From a checkpoint of a small transformer trained on Wikipedia.
Size: 15 layers, 2 heads of 64, 4.7M parameters.
MLP neurons of a small language model. Each row is named by its layer, matrix (down: output weights) and neuron, and shows model dimensions 0-95. Each number is 128 + 24 x the weight over its row's rms, rounded and kept within 0 to 255. Numbers have three digits each. A neuron's up and down rows have the sign that makes its largest values positive.
A block is one neuron, or neurons of one layer that tend to fire together. Before each block is what it responds to, as a language model described it from the Wikipedia text at the highest values.

Word-internal "ar"/"an" pieces. Second word piece, usually "ar" or "an", right after a short initial piece, mostly in proper names like Ch-ar-les, H-ar-ry, S-an Francisco.
L6.down44:139107136125171123154119141189109184118090147119182094115100163133171164158120112112122157146109084114160107178103086110143132142110124174107094125134119135144158122159119134125139103163112142157175118123132124097115148121140094166158108126111100120146093160110141129116140140139114114126
L6.down81:155173091113100082171139104134141110125069120105140169089135117134158134099144150082153159090187116124136128122146141135100120101122116120152135096128137110130104132125111134158148128136101112123139084103133143126135092099149156178158155083110139109128152125115129138137096103140086120126
L6.down84:150184129135106151151144096120090132114102164130079113095146108128124178087112145166100093055147108126094120108098134130111173066121094136149113111126130113076136136140166121130170134134143109123157142149130157115131163109136109112131114134145130108129119122120135114143145107108130142080
L6.down108:115112109133126100124130113119122144155142114171143102127161108127105127143168143105180075134126137127153148114119126103070146127117090132130138152159119129173169103141153126135101098154157097134145133133072134057171141154145117125103115139118093124142127103122146155084180137105121130127
L6.down125:141139152103166122144127167148109146118104133106083171141115143096122151112112102147116154113124102110113122140110135128113106205132109129124134140150132107185135119094148154151104103086176144081102173151120113142106090176108140148142130089119133181118102163137136121146119140111107124108
L6.down153:151115137147101140129091139102095122114162152139131112128174125105145135157166126096104123123154103138137099181121085135127135099122111078167115104140127109179124127156117096143150114129121129101128066110116154174136166137131119122122105164098087109130135172116136107141122096151161169165
L6.down218:128138132129140173095169122134122134172121163106092152214107148152142166143083122110128140125095178121106113159117120155132114103082074117111081140123130131080127139135133176156078155059122160148124128133138097158093116144148134124096118115136109075120134135172110100110197135127105140142
L6.down322:127153129104112142154122132126128103118149166157163109123168130113139076090155117121119102090113129091105155102084103106105197119149095119144061124125115093109110155127163143150146146115098126169113110152138113108119127120148113107140101140139109150133135101160111112088129155094094144129
L6.down328:174128103111114111107127132115112091142116126112117106162112090096150055115161098145166145134091145141157146124112095164095130104155133130121137159110100076074155105136127133115136136105115157148130110106156086110160149157129128176165112125151167106133152148108141146136109078104128112117
L6.down346:147121106104187127103108136141112104111124135103156105125129100114143128150142094103115143112120170080100101126121093147107102119153109105122116125140209134119150056143133139137106115117133122162108120145170115135120168125098179110138130158101111152135132150102092158160195120108126137141
L6.down378:127129111138089124138103149153089134125117153129139089111154117087162135080112138150147110160130107201146130115145141124142151116151111085115161134175160112148121112127150088150111138178127173140096189144167096093155145142127134127146112168150127111113105128143097125125129109113121056107
L6.down391:150114126087139078155108130114101169182128132105168146080128123118111135130153087124133110154126109120100131157160123119133100131128110114104168139118123124097134110102137135122145140120135143108162123187114136150175169122120142132123099141115133128132138113157109134141159146146121149147
L6.down392:120115101117151158117139140110153140128112150083126126126145150178143076135143103116137168120159126118175121115132105123108090146163129123080103148145140122106123114160092115115122110113175153120088125132168132091154115130159100170138134191124111092105152145094087100114162163107150145095
L6.down393:106126146126143133091150127108110133179124160145139139132151115142087153125147112142138099107088105165122117154156148136157119119116090131126134134150118120139109117136160098076128118135078143115145124124106150078138097180115105124118115102128132121148116129131134096060168135062154124178
L6.down397:109118124171132137127144079102138148086134117157100161182125167139136149159113121112165089117141083133117122118164137131139117160127150145129172095184125067159114109107128123160108114151105123126159126138131167128126120125096151123091121129127138109110123103132096085122116153114095176157
L6.down402:161151155100108137130193127131073093129140164157114095125124141193129116135123145148140145120125152134078119140136166141150135158103141111097076156126076116128107139126129135149128078119086135118129123128144116124111144096117146129105109189111163133114148172144123112128140129154110136109

Block-ending line breaks. Fires on tokens closing a block before a new one: section-heading endings like ==Biography==, ==College career==, and paragraph-final periods or table-row pipes.
L11.down114:165135122114175117115125129146135135144102097177114127141148104189110096108105179108126126173110081080192133143079132156100148135163119098137131110126102098141101135095116125113137106116112107154097135138160113163112118130146145148102150125139126121109138135127133118133132107094114147127
L11.down258:132132124193173130123146130123156066104140153142129151159134112137182111130121130132097096136182107135078128127116122059114143070114119132125141111111103155142111189105154130123126143112161113119143074157114179123155114139104107141147145121159153155097140138081134142135157132111118085129
L11.down428:095128145179160178131144093137116140179137129136136148136130144120159170079124087090146094109107105161107126141118125113090135150114129131117117155143088109102083132116126153129136135130164169091128128146125157155147103134142111133142123164147084113119121135128085132148139121066129154124
L11.down438:091125120148104137130148067117101099117119106141120171207091136155115162144140105110100138147141142135097112160103096084114134161136153167175102121108146120123147135142118087135138128146106155100132176115156149129156111114142111118144136113073133118136103153135126140136120105114159105100

Month name endings. Final word-piece completing a split month name in dates and climate tables, such as Apr-il, M-ay, Nov-ember; also word endings like o-ut, E-ast, M-ay-or.
L6.down10:159173129098138117155126114141144123131128170086105133086174119105114165130154095125126138116113121164105149114125106156132123093124176135088129115132158107134069148128155130108121115148143121158140138119213070119109155136153104137149112134140086128123127152116108130108138092115153108126
L6.down27:156131140083147151104081134151147135159134128114138142141114117103114077149156097116148138108141112125127140108131111139055111141136128161142118109138139132105149140173131094156119114155102142092160111129141113077104154122133138134101099138114120124089111164147116148106162131162119116134
L6.down113:112109122116141116166115131152107093110144152115116149118204118157142134119113095141110119087160104131152140182119139125084141164161142104147165109111100166133132139092136089126146127149128141104137141129150124126119118094155133106091162114176135126127134148137151124108163135082142140101
L6.down151:109125125105131126123110098165149112152139162097084143124134121099096159124126146131126126169134139113130135133110076129160126162152149151141096078123114099144149177140130121074164111093161126177126136127073116121110095114079130143149127079156140105109125113142127150104096093083134142134
L6.down167:137109106076150111126070131132123180095136129128128117084137127088116170127155107121171147143151153124169117152129108164104152139136154116108104145129169102132114110142127077110088156160126124155115108159168104109119130161138140122119107134160106165105128135124121134170182102116103098122
L6.down180:102135164174134118160112114146117161135153109210091118101110184139103171107091127117113158142104138151131130118127115134140196120144126145120137158120143090149140141132171144074099101101143146160120131082107102129121139113130136114090142142152087107101110128114154123132121105103129133133
L6.down190:162111120106124068116178172129112127141154163129128170120133116144150117138149118153133171121150139135077139136107107112153171094108106191124130100150108144150126113149120123136134094134136143154152071147116141141162117086113082131109123120140121139114096124126100130119108131144151142146
L6.down276:119133100127134144076116169133151123088086145142130125131095109098128141137073094099114095146136139166139113152126122121144150122105176144136103101124089145124091135095122172108115126095109144160148101151122128081104114131098132142067139136110142105133146155144162144133132096105136125153
L6.down279:144092108158153100144136150149167129127105148145136097129101124085139146139107133131146148144134063154090129159162130150091136144140140176118094097078117147147130131099134126094134150139078141146134118149127122139173192166170135117085077107177135111087128084133125162151128112105146118117
L6.down286:133123071090134170108083111127101176143112159127176113129123125124126127076167104068152137106123096082152167110135120122141119129114149112165091140148160125085167132169135143127134087094089121134130136146120139107101123090103106160121105061142162122135136131162147155137148079127121117149
L6.down287:140129141103138116116120108097125176128154151151096113115132125111151139140111111067136078147111165151109146128132136133128112158179131108141094119116134127137076168128138168132111086101094140132135156129134100113171155139100118118153101097134103116092092151141112125134118140120102104136
L6.down292:138114127103136120125130138128136174125154108142109154111148128082079125135132067130117129112151124117164128163126108134131105110175124112154120132149104113144160118133147126099106085087159136111118158125137145173096125118156107098088089093101111123147101126139114109152107120094180107140
L6.down294:153129138124120122163140098152184104121111133096153137105098139136156137120125112114108153155172176100108094083147134098184149151080160127124119118083135107105133109121110166132137123141125128122099170086119120118127129078083105172165138117144122095152129119119130145085131122091096156146
L6.down433:162111059073096096125107101128112116111123111128148099133114129095137171171113104158123140103137141129120108171134146130109118142111138155124136122156131140135121124167102097112097114141102127104168111160167066162143125145123148160120094125149104137133087172140112158144132094158132162087
L6.down442:142104164130128123140125111110141096129104097146121114081102103099134126106140163157131105137147139144178130118142141148139078152113069134121122113088157149129133123094134115115120149112125147124092139168120106116109165111123162187078107140121146088122130134140156098137124154132149133124
L6.down445:176067064127103099152169107111153122146132057115131111124147148118118108176154143142111150146134145153133174107140109099118148114138116106153122104145135119146142183120134140132105128131088107140151107102154062139125152136139116133123158095120098108109099117143117140159119078132153142142

Word-start fragments and "he". Opening pieces of longer words, such as un- (unlikely, unanimous), ra- (rail, raise, raid, therapy) and ec in decade, plus the pronoun he starting a clause.
L11.down180:142112140107151156120132182132142132145112148113116145116126130144139151109162121130071148124125120139104092131151114135130116149078076132099138145159129140110095145134127108083138116127158146097109148095169171116157131140099106091069131142119178143134134150106122168088110139117168085083
L11.down192:115126144141138141147135084145115122108122093093168108179077152109141128123103118137176084134147137110076150169103137124115110119135144111130135131136112145135130128123105128111160104131136137102147097159149148157153123110106113143113144118103112103169124116134126173145132118100131143105
L11.down265:089099137156133090105057139067136149143106131152115153162140128123139120107170094122126132134120161121138127138133159122112190143153141127138103123143119083148122137125100149099091141107132111154112125117117126114080158116109130123124132131135134090116154110143094168092156107137126107126
L11.down307:144139132160142129132099134132168128119142172132097181132135131106107111120108153122119136122145138196118098154132128196151125157114115106121088104125123157112129102148100136141147113091129154127106154113075131137097133159132144083092109164119108119084134134148107139090125126127141153154

Mid-word vowel pieces. Vowel or short vowel-cluster pieces inside a word split into fragments, right after its opening consonants, as in w-e-apon, m-e-ans, St-e-ady, gr-ou-p.
L11.down5:118151149166147151058151107107138118125125104134119128136116121145126140110122117102137138118122129101131096109122111137170126168133127121126170087185111098191146115153128151135135137156094131103129090093190162171169103122182130156146183157157133110120103086074140139138145128103108140099
L11.down38:140121160116132135104138175135135150175123102147142140144163111161143127087145119126068132179166141147126131116094127136118155127135139085126147096156123109100136157171121109123142128115157134133133128153144129145161112117159105112120068126134104140142131083123133168113113160111105127136
L11.down178:108126130212156159129153144144053111146097173101164135131116077163139095146139147142137131125142107111158136167088151154094107164107117094158133097121087142102100137106135106112145137124147100141105111137064147119150121155138099082133104117147126130141154160155152121153170138144119104114
L11.down360:127166098146135089140136115170151084131119167157169141125094142163087125153152066143156125086113156125138097128125117121090152127112148093127119104157141142117146144122119104135149116168130164135158134155086117124093159127127138139106090125127132133089111129156122113115128102117128101167

Ordinal suffix completion. Final word piece that completes an ordinal or sequence word, such as Fif-th, Six-th, 23r-d, sec-ond; also completes following, early, late, first.
L11.down242:108143126102138125124110133106158084156138090122144139117114162120140142131119154130060126123131126098137129106145155139108131093119104121090121125161138136123161106156131132162042140100119127145136148135137145143059161131119120137110147107126114143124082142166076155113114130164149147104
L11.down275:144108133089103175120136111116112118125084104129135119095087157119121167151145155148154135156129090121120103114123149098137100125185138161115141115122130147087157112159067114135119134133103168145201143139093113113087142096161164137111131134137127128073107120059126138134101146143114111117
L11.down342:146088122128122155124116092128134123123146090110129142107120157139118111189135117123112096118126100107153124110163109175115130106105092180098159144162145122139126163152081131137164110136099095194091120108122122123151134140120144136081131118122140173093140102118141150135122144146159127156
L11.down400:145114129128149128170168114121123126157097111175154165122081156149107130139108119112104115161148112145120155117123148102135133158088081091136129191163145126131135122169145120103144133112107127153165130148173088128159116157142106106169131116101119134136140065159148122119120129066115168114

Mid-word fragments, list dashes. Short word-internal fragments like er, an, ou after a word's first letters (m-er-chant, interch-an-ge, d-ou-btful), plus line-start dashes in infobox-style lists.
L9.down198:099121177167104136130102145177121084115129151118150117140079114137165148144124176123061163143130096140083132097157142092137152133153149161154145112172078172152115103126119147125154146135144063110140093092111118127131114122099126132177115140105147141116132072166123127145138119100110112173

Sentence-ending periods. Full stops closing a sentence in Wikipedia prose, usually followed by a new capitalized sentence such as "The", "He" or "In"; occasionally section-heading markers or "and".
L9.down375:123118157140164154092140110081162160147124171159150106095141124117143138121180158123118146132116111137142091139140098105127183138150120088130101094081082141117100133129172085106118130139170149114140098152126135124171086126152117146103150150111141110116098144125130148107130096085134153101

Paragraph-ending breaks. Fires on the period plus blank line that closes a paragraph, before a new paragraph or == section heading; also table-row ends and mid-word pieces like se-ver-al.
L6.down2:107128154100123151094102122168145119103099134163156126129159112135153171121149155143147180168184103149124159117100103147120159131094118075152186131160145095113137132110116144114115163118136152153129152104135124136155152122135167155141149122125126100141118166133150107147104135117129116113
L6.down5:071136117139114145120157087119138111128154126086133142159098132096122133103134115162134155134103104095117109139122105151127109094169122132147104163114149105147106093150147117091115165167149118150098113154100140121111090156132170146116116149070152152129130127100105144126142137114147163107
L6.down78:131146138097144186151118125084121110139161112123138129141155145079100160115142160066144118107113110151155134088153160159112131182135131128128087152136145171116132093119107105141134087133152117126105072169121112113150118132150122147125143125130162133151116096120126170138113104126126133125
L6.down142:102141158102135136121111134140089137114124193107110105120130155104122141169153152124142165164147092147124126126081173134135142154173139101091097103115072153125133151106173138123145102130146123129165140113140122114159133061138113118108088127111111082117114121147165148085098107114161133148
L6.down216:157136169114116150091114138116127136115115098111153108158084095111130121120118128130129153138121124130139126137128098156110144123125121125103121117116129127181142115152181133152101078161097090161151163132146103069152158175140162154161107140139115133137117171146114182132134126133136172141
L6.down228:080125152173144129130161100136151085156101142110163130125128109135147131130150161153129145139089146157090155139138120117111187129091131141089115096117127160146111141073197111117132088149114122132067131136138123145154110093159127113164130168138109099124165112122110131138116147092116187134
L6.down230:095114117117142128091152138163102104167146136168132144112153109133133118143100072116120127102139140129106121112110171108111132139115147123132106102145144145084121133114149140089105118108136123149108146175165111144113110140158098101119088078129119173147158158177113150126165158108108107139
L6.down240:130082160118120109098118144075114118100184138137112163138169161108088088133132139165142104129121109155146137170105127097160139145123197157154155153125136110147102139141146131093081158125111139186096138128107140119116121142156127111127109122164119096111153124128113135170141152131115120129
L6.down262:141136097096129135095137147091110129141114139135114159144163096116136105123142152128131085112163111185147127148155114128134120111087131151121128136125086157139139138099149136149131146161143090107132142155127130146126133143131138153099151164134106110125056157102163111123141129134152101140
L6.down277:124105153150113141128151105117145128114158118147124130068141113124146125173147145114114148127138128160080086129129132121090139127140095137110143114148122169109156160166152114151115142176112140144173119135171154135148148136141143105156114150107125132112132178159140098102168145143107108115
L6.down301:123148114113114161134150118132111158166125142120125133135092113175113122130162091150117123121109146116176148238128122117128129127114134146110116139135090123135101159137136119103092106152128081117116097190136117075136131160179116144101127159140123163101160134147095120155120118089123097114
L6.down304:132120155169154150094139100126111094138163132165146107163113116161128121146113117163109139098111133135121093136110126097111124151113140140118129113143152147152139100117178132106114134159138115140125144151152066147125102163140110087130142131131138116104128146109104125127103137101116110154
L6.down317:116131112072151134129168113116093121105143115096124097132119129126139146167142147153108069138110149120146123164121125159162110168130127120144158164129173087136116113113083161133124150137117091150140139135120107138141134132098094125041129121135123154132149123121150147151105127145159128107
L6.down363:136103156119152137161119082113123130161083169191153107128098090110136103157137072118121129146156130129115148134112121149107133139149091140142110135128091146132112098142136119116103108145118143099173136116098143115150155137154159139147110143098118152099121162104169139111135109087126142125
L6.down367:136142092133133123144104137136130118106132121094149127190137125164095141177139138084098143116124159143125107137124124116135167106098121124143111111108168183124106133134105084129157159178093113174124125113142139166057161110156092139118156113150157114126127151154111130129101169112167107162
L6.down408:135156120154119114135135113119101140097087120089161070137105119138125089129167128136156153134117174102131125107098104156071157161107115154122116196150164138149132136131153144108103126138127122136150127164141088128132126164135128176106134114104143124144124153155127147125116108143138114118

Ordinal word completions. Ordinal words and their suffix pieces, like first after his/her in sports or career bios, and fourth, second, third; also word-completion pieces such as bec-ame.
L6.down6:137134117107141132073112151152128140138150057140095138155153122121092119164105128174150141183113130128099132104144066125132141077126129124149092133108081160166103126112106163113154147130113116171076093133141144136119138127150137140112093142126073133121108173104111128153107144112105091164
L6.down11:127150124139125161120138128178103086146103138084106164205125075156123160155143116126120111143147122118099103162129146164122158119115115131148103099118113120106147125134138113089166136098116102115127118125124153091105141095113127129107129101149144152181133144128154130095132104130179121149
L6.down32:130100117129157096148160129094141098151110098144118159116064153137151149175119148128142106126106113124099103116122137154117159134091141158176128139087098112116126131151130084120136123079121113145091090086142126109138161145110152119124131117154121140111105156144110139125099113125125140161
L6.down45:106123165101118135155172163132139133111135149145200107157109146105149111135144136129092141130148149150105102123114160096137097148126091122141114137124166104113134153119131118131101111117144111122154094134111130158104144085108133150164146159112108174114072181157109101190124113170104100113
L6.down163:116148118123114160121140137126153168121126113119158115173115137107115153102114121073078148129125091090106120171131084115108096145121139122127139149140174144156093084126134135122147142152166129120171118193130162157131094141108124147108157111119129131133102163130129138137132149147093167129
L6.down272:139120195138165138140112124130097133160140124110100149179112115144145115055121132079117108048128150144148118185127141150157138148155162140146109135113104133148132123148123105121124138125135116115186127173124131151123147091166151116103137137164108146130098129117114112137118114127093108109
L6.down284:113109144112103153162133130178122137140120122074115128132156092091138101143125069129143153095121150130139108176117119113139127133100135149129129095134138099135094148157117095113196124116095171175119129115159097126109094189156092127113075112133141134130106150137184154104124146114148168138
L6.down303:142133146167093061115121134122149100143124104130138132073136121107142131151118130140135128153113124122099107141122128108088071141155134118125156147110135132088113117137116061122107152097144185159112121153129113094148155081147126133134090118155115170088148141136126104099139094139118137182
L6.down324:167129103112099120138115119161128133129165116150123106153109144127080120111103110113145164123145144098100144151155081134146135119146142132125158131109138160130127135101106161139125115125142132158155136112159103132131125105126170157138151038119085128098082119093101142139145077099140144143
L6.down338:160118173109133129158103117117140099148132141117143188121146116111117106162174145138106131121179120144130103175166110133153129141088136141135072102115172148146086110122107094111101113106142139129151159098135086174116113140125130090099100109140141137178118092121153120129103149180112144124
L6.down341:125100097127061161109132186116104077102115154130131104107096134109120149106118126170146092118132105131088134159099143146137119107117145107162158107139099144159091141115154118154099118101126139121129130152122177136125116140122131092136143139146130172114210157126100129098097164162128157099
L6.down355:144125132127102082092131137117158123163143081142130082080132139107090110098146130135104121134113131127150120154142090131128139116165122103126143115123167139117109186152118158135123155099132165161125098140117063164089132127100115135144131161096116167120112138096111142145159130162114140120
L6.down361:142142140145082151128115129111157145159149104085148142114141123113096136156135137143137081097132151106098155103130127115128154130105112122102123121143128122129143174120138150130131125136112120098146061116130121137113161093156109090155140152123093162129128123164097104078127138105130134110
L6.down418:121146152106145144121116074140152097154129111111127121119090125157132059145144156121079140155147111145108162096131141146126118098084122126134140120139147101113108087186120136169115099154144102124111121146141113130097195130087142123177114136121167147132135101169092128139068140128134113110
L6.down428:124099121138140125103134115119170138117146100121137094081129132121139088136157150158190117095120142130144142094140145140133160140157175118102112153149128134099131144099132126153118112092137111144116098119123127084127157154134118110117152145094151117125110110134113146171133090108099119151
L6.down432:133134165119166138099136112134116128165129120183150114140128122156109102097135108112126138154113114100100130115136104148105141157137157095135109141131146143133150097109121177145107162124117104123144131116149093094130153140067153136116095109168100120163086103135138161083154096179102111149

Ordinal and ranking words. Ranking and order words after the or one, such as first, one of, top, second, most, least, plus of in titles like Prince of.
L9.down277:108126105114143137132113153141113121123132095101147175142099111104096129152135100139166112093120161078115192131080108107126132130095143150141129105107127158101109190140112125126111168114107135140136148158138155114085106128139121097159148129120111188116157142104136123106128112094134144119

Month-name first pieces. Opening word pieces of month names in dates, especially Mar of March after a day number (also J, D, Oct); weaker on other split words and table pipes.
L11.down89:139131165159113095150127102099067158090102117086127160111144085126153182099155089146173131146143120096125119104152112138119100107112116124121131101114102179128131108171161118137059150126158092112117114164163139142147145144101137125121099145144167115176184141139114126116128131167112090157
L11.down118:138141149143131126154132125145112182115140115134105101133106097097114183118118157145104105157128105106139131133117115155126100137140118154128099085130112166116105145166142129142134167096156132134166112106114140153127141126078136077111118102113122156140151099158099131128152162170125124089
L11.down199:151147114137133158198137144125139107139097125164134107142101071102154134093137127141164137103118156139112129183156118119156131096121091136186114123117118131149163102098145148155124132106134094136113142149114097160110138150168106148118120113135108173157110175166133137108130085129161133090
L11.down388:156120129156157150165130101101106130144128095158121101132131111151152175116137140164162103118137178126143154094137149143089131128097123166125159140115078115118110130121087172104113137117151150151132142151153110117129168151139157094157120098128133147145123112077095117186151091117072130127

Mid-word fragments. Short word-piece tokens inside a word already split into pieces, before its ending, such as le-ag-ue, m-er-chant, m-id-dle, s-er-ies, Br-ist-ol.
L6.down36:118119108131113117182133115146121120107168129083142121114157115132153136165111110161147181139153140173155115147128149143100102119132143093101126139103113170129137138115184154095156127143124066122132136086093104135203152101157136110144153142133121113128121129098135147122159112100135135140
L6.down57:139104143139102119124133112101109141146138092141125130132155151093084102080136158141093110110144112087163156117128142157127081212162110136082100140106131130110162117140119108141114112118122116109139127124150119129131113125153131145176184106087140106103171189117137104114138096124131090123
L6.down59:139156109125123144120119117104128114112130173104151134091124111102155116124150099122133101071093120124117115136123108148118128120136109141098131191123151176118123143103134120135098117164156084130115109139136098112142143102160182126096113120136094139065108088139145133129118134162120126114
L6.down62:088137156116128137156090124148111111149125150127122139147129121141116119101170104084134149134125135122112096107091142120154135112147101130152114115145126117161113118104157137152116088166165127080127127158099109117105179126087136124106144134135133120145099119109124090167114133172068108103
L6.down206:126156091099168099148106112152128126103110116111129144166163148149105140203116115122127131160091118108132107143075154120120076153142134140137145131192093108123149143120081112107145126094121097096128131129121155147161141116137124115136122157097145159166148122096136124098143133146153105162
L6.down263:127131117093129104102089121168135126129092128119093107132100091158115167077140136095164149109138151128160109124139132095130126079131148135103079130155102133103165164107129154149147099157159093078123126144127118120129136124130150125118109169143134110145117145158129103069151125098131121123
L6.down281:128168141130140118145124102160097109179164202170160092119121097139147162141151092144149152141121157127163122155149099142113125098093132120166123139116140166149137077146161125102154105081103139137157111127120142137144124118134099162103094137132127125144142119109081152105132120118156116125
L6.down293:111146133093112132147124137122171118151142138127117111161137103113134126166117143078131180176139152137156111112136127114135129124129149142072080119112121113152167121155101080146129109127130150096150121174149093166120149106145106130159107128133127102111170145118142104128126129156118115086
L6.down295:101164146156143136168096112126094143085105133106140095098137111163131142105119130128143132192169091133154130123141102141166129140124143109128124134117110121150113104145146146107145090113141102144201137100137102126094156156125081105141088149099092133140075122140146152113093071107129123168
L6.down330:130130110122143113127151104158144135093169121140114136083151116119150127106140113147130132117142095088149121183111135160122122141116129145102103149132088151152164104075109135130118150151100123112134148151104156108134092125165150169048121122116104123107167118114164113108104127113099165126
L6.down332:160166092145131107105163133093146137132143129152106147094142123141175085179160104171133100164087125121157152147140147152138105147105136124112120120116120119121095154124143144143153130133140145137129144117088088140143115124120125167114149113086101123074128112107114135116053163106158140192
L6.down357:146148130119073154146109144158102085113079178123138137135082074123159146147083084176122133168152121140176127129110100097137105116107149115129170131117122122103137123118127115121141097083120135123125146135114172122154141125174125111161086104117116123150112140138124123173123164121089145117
L6.down368:109105136149162166156125127127113114130152106156080123139167123137157114131075058132115140131110157124110138167143095139167095158155133126183115079137091113140127158145122121150129109118138159139108109121160093151125154136140144134098127132140119190134131143119135164128122123141064135100
L6.down375:173114121125146138140115143126112181085161131104123145123132151137122112138175114060109155117141187118140116139103124073104139172148167158135129094164135134134119133147131131163147126143139149145108094123122101162092121143105119128184136168088109153124113103138127099108110096123130133113
L6.down426:114090158123196135139114111132160123149109150118106134128102120169132131074133133114114128130153121136139124110113077120113092147155154107171076110112125100108148119131102139098141140128146103124134154133097119134153135121161152107158137103126113108151137101131115126123097127122143144125
L6.down444:129134132096109168096137148131142133148123086133110104124104098089086133153126170153165150185142107129146121094161109132117088121140108133106113114130151150105106126158152138131125124154090154128084122112139121139124127122132134116139104114119160107123160162148103152161094138118144114133

Month-name endings in dates. Final pieces of month names and the comma after the day in dates, like Dec-ember, Jun-e, Apr-il, "May 26,", before a number.
L9.down374:138146138140129127118158130095145144142113111136149134135115143099134103137124097097140176110093147135120105160122133122156142094170099144126087129119132093142127114107142093164112111133138103127138089136117147168092112138105091149145093095138074156145150162076190170112134136121116164116

Mid-word fragments, mostly "ec". Word-internal fragments completing a common word, chiefly "ec" after "s" in second or secondary, also im, ub, ru, and table separators.
L9.down333:127121145156155138124112131137107170116082127099130142164132122118114093130119105123145127072158095119122086162125133102159131095114151091156139154119100139149153118115172117119071140115153082121147145131125107127146146099126135118085127120141106122115142153168124147126131073090151096164

Mid-word fragment after initial letter. Second word-piece of common words split after a one- or two-letter start, mostly "ec" in s-ec-ond/secure/secretary, also "ot" in Minnesota, "ov" in moved.
L6.down26:106143087123127126135143090136138145094098097096140137128169130150139096105145112107144101131142137128167133139091127138124133133112112129134102146112136082141153080109166080130142139127108132094148152131124144102115193153108168089146125104106165168156124149182130113087162126087122123145
L6.down42:147145121142152113136136093129130110134169149145095156069073154086143142088130134140136156126130124083140148175150111142137108115120106141179115123125156112136121068108130139117099115127127152134138129124120172154089177150149126131104141103121148144093138149114100113101132117119088127090
L6.down43:132116135110098158107199127105123126152129159121132073126129117138141114175128145133092147097102106130084125145119142089142129096116165113162114145107162124175142128154127086108169110124128100150085167116076117137087090089100125134134134159145147138136101098074145163124151129130101128148
L6.down97:146109164148131128113136092166119146150100106142138151127112127115100155130141153118132136147142150132128111132087111114150087116064113096109121090134115144145136104118073158116152126143132138124163148097152112117149118117133180098154144094129183184166122115121095104149136144149143104161
L6.down110:139119163114129104134137119141137152173150113091124115117163120112155126091134123131086091095099119117069151114112183133145134155130115126144114132080145120129143150119132109136142130155099092093131098116070133122117139120108109144127146156133146137175138100095105128133131142180094124152
L6.down120:097098094101141124133158107113113161167127136137131107146109130169180121131124142126140134075159152118092140092139155108131084111126107131090107131121112109121119122187124148153117139095159166139173103097174147151155126158131121115162101143111137136101104100167099110130137122109129117123
L6.down145:134124135133156161144113149113152096164153136117119099119187142117077083171117122107126149121118124132120098155149117092139168076106094138152140122134116129136128153165153143173159119122112175085084132133117117130087124156129083134105134164161148115096122095141095178105152108100116129130
L6.down154:119157122133126132124138044081117130123083125100145116119101117122106165119136118159132147070116138118119174142116121142136126119118139116147115182150147104123109110172136141175086122120131144146139157075131082140135119135129123126144158136129107118151128109172158131102141117132115141071
L6.down196:130105110082092141194135104132144145147152142113152113106104119097135122149136095103100120116109132130150090112128148159138124135148109145148147114115117137154093153127153143118165120093124121129154131126097099114110120128122132119094144176128131133084154138074122153069109167142109167126
L6.down223:109086123116077128148122150150068130137132106175142146087096095120136124159133158145121127096122125122126132090149142113124158114134137167138104119167096161096125145141124116140074123093144116131129106154154160155118110141111134117136098100099112195112155147169117086124142139138150105130
L6.down241:127142122103120130112165101093132121140135116101120097110118102098122146119120087152154122156152175146119092101150126140155132132116107101096144119183139127133122178130105093110121104141130127074134098103179081119101076115132124152158163131140116106108081100180127119124122139145117115115
L6.down242:104116143153133148116068106075164114145116098160102114119133102156136120081107124118177143165133167109147109107136076156150154140176114077137133133121104096102116142131139139107131141154138140149114143145147161119160132135120112077125126120123152127089147145144068146155110118115104122167
L6.down334:134111171160138103131151121144132151077148108148123157151129090135083160076152098136133153107136121127161145178121114134165132111148146090135163115126153128174136116139128088122084103135133139090146096136129112115100121115144170111100085114147109115119094153097120138119132124154165155103
L6.down389:130178157162127177099087127160113093148158108118129106119157190131188090071083130085152132147130122155137145154147119098113105149121083136110107127144127103119124148165128126135132133163105174111131116143177146169131107103116136140154110143120109141085087130096139123119146082111096126142
L6.down414:149092145117118154113113131143121133163095146116153140132149140143154092175078075169137127094107122124095110144123103124089086151171123115123099119132123117138152180127079105140131117184092134136159098136139135131125154100158100144109145119120092135142157128121124121172141096133106128100
L6.down430:152083145107110112116139111122138148128086115107152153078168135084169113138098125185153110131130145149152115118116167141161113089120093098124149116138114102118112067134115117122114147083133110168170120126097098127124133100158136140114094139129135146115078112134182134129103123151145106155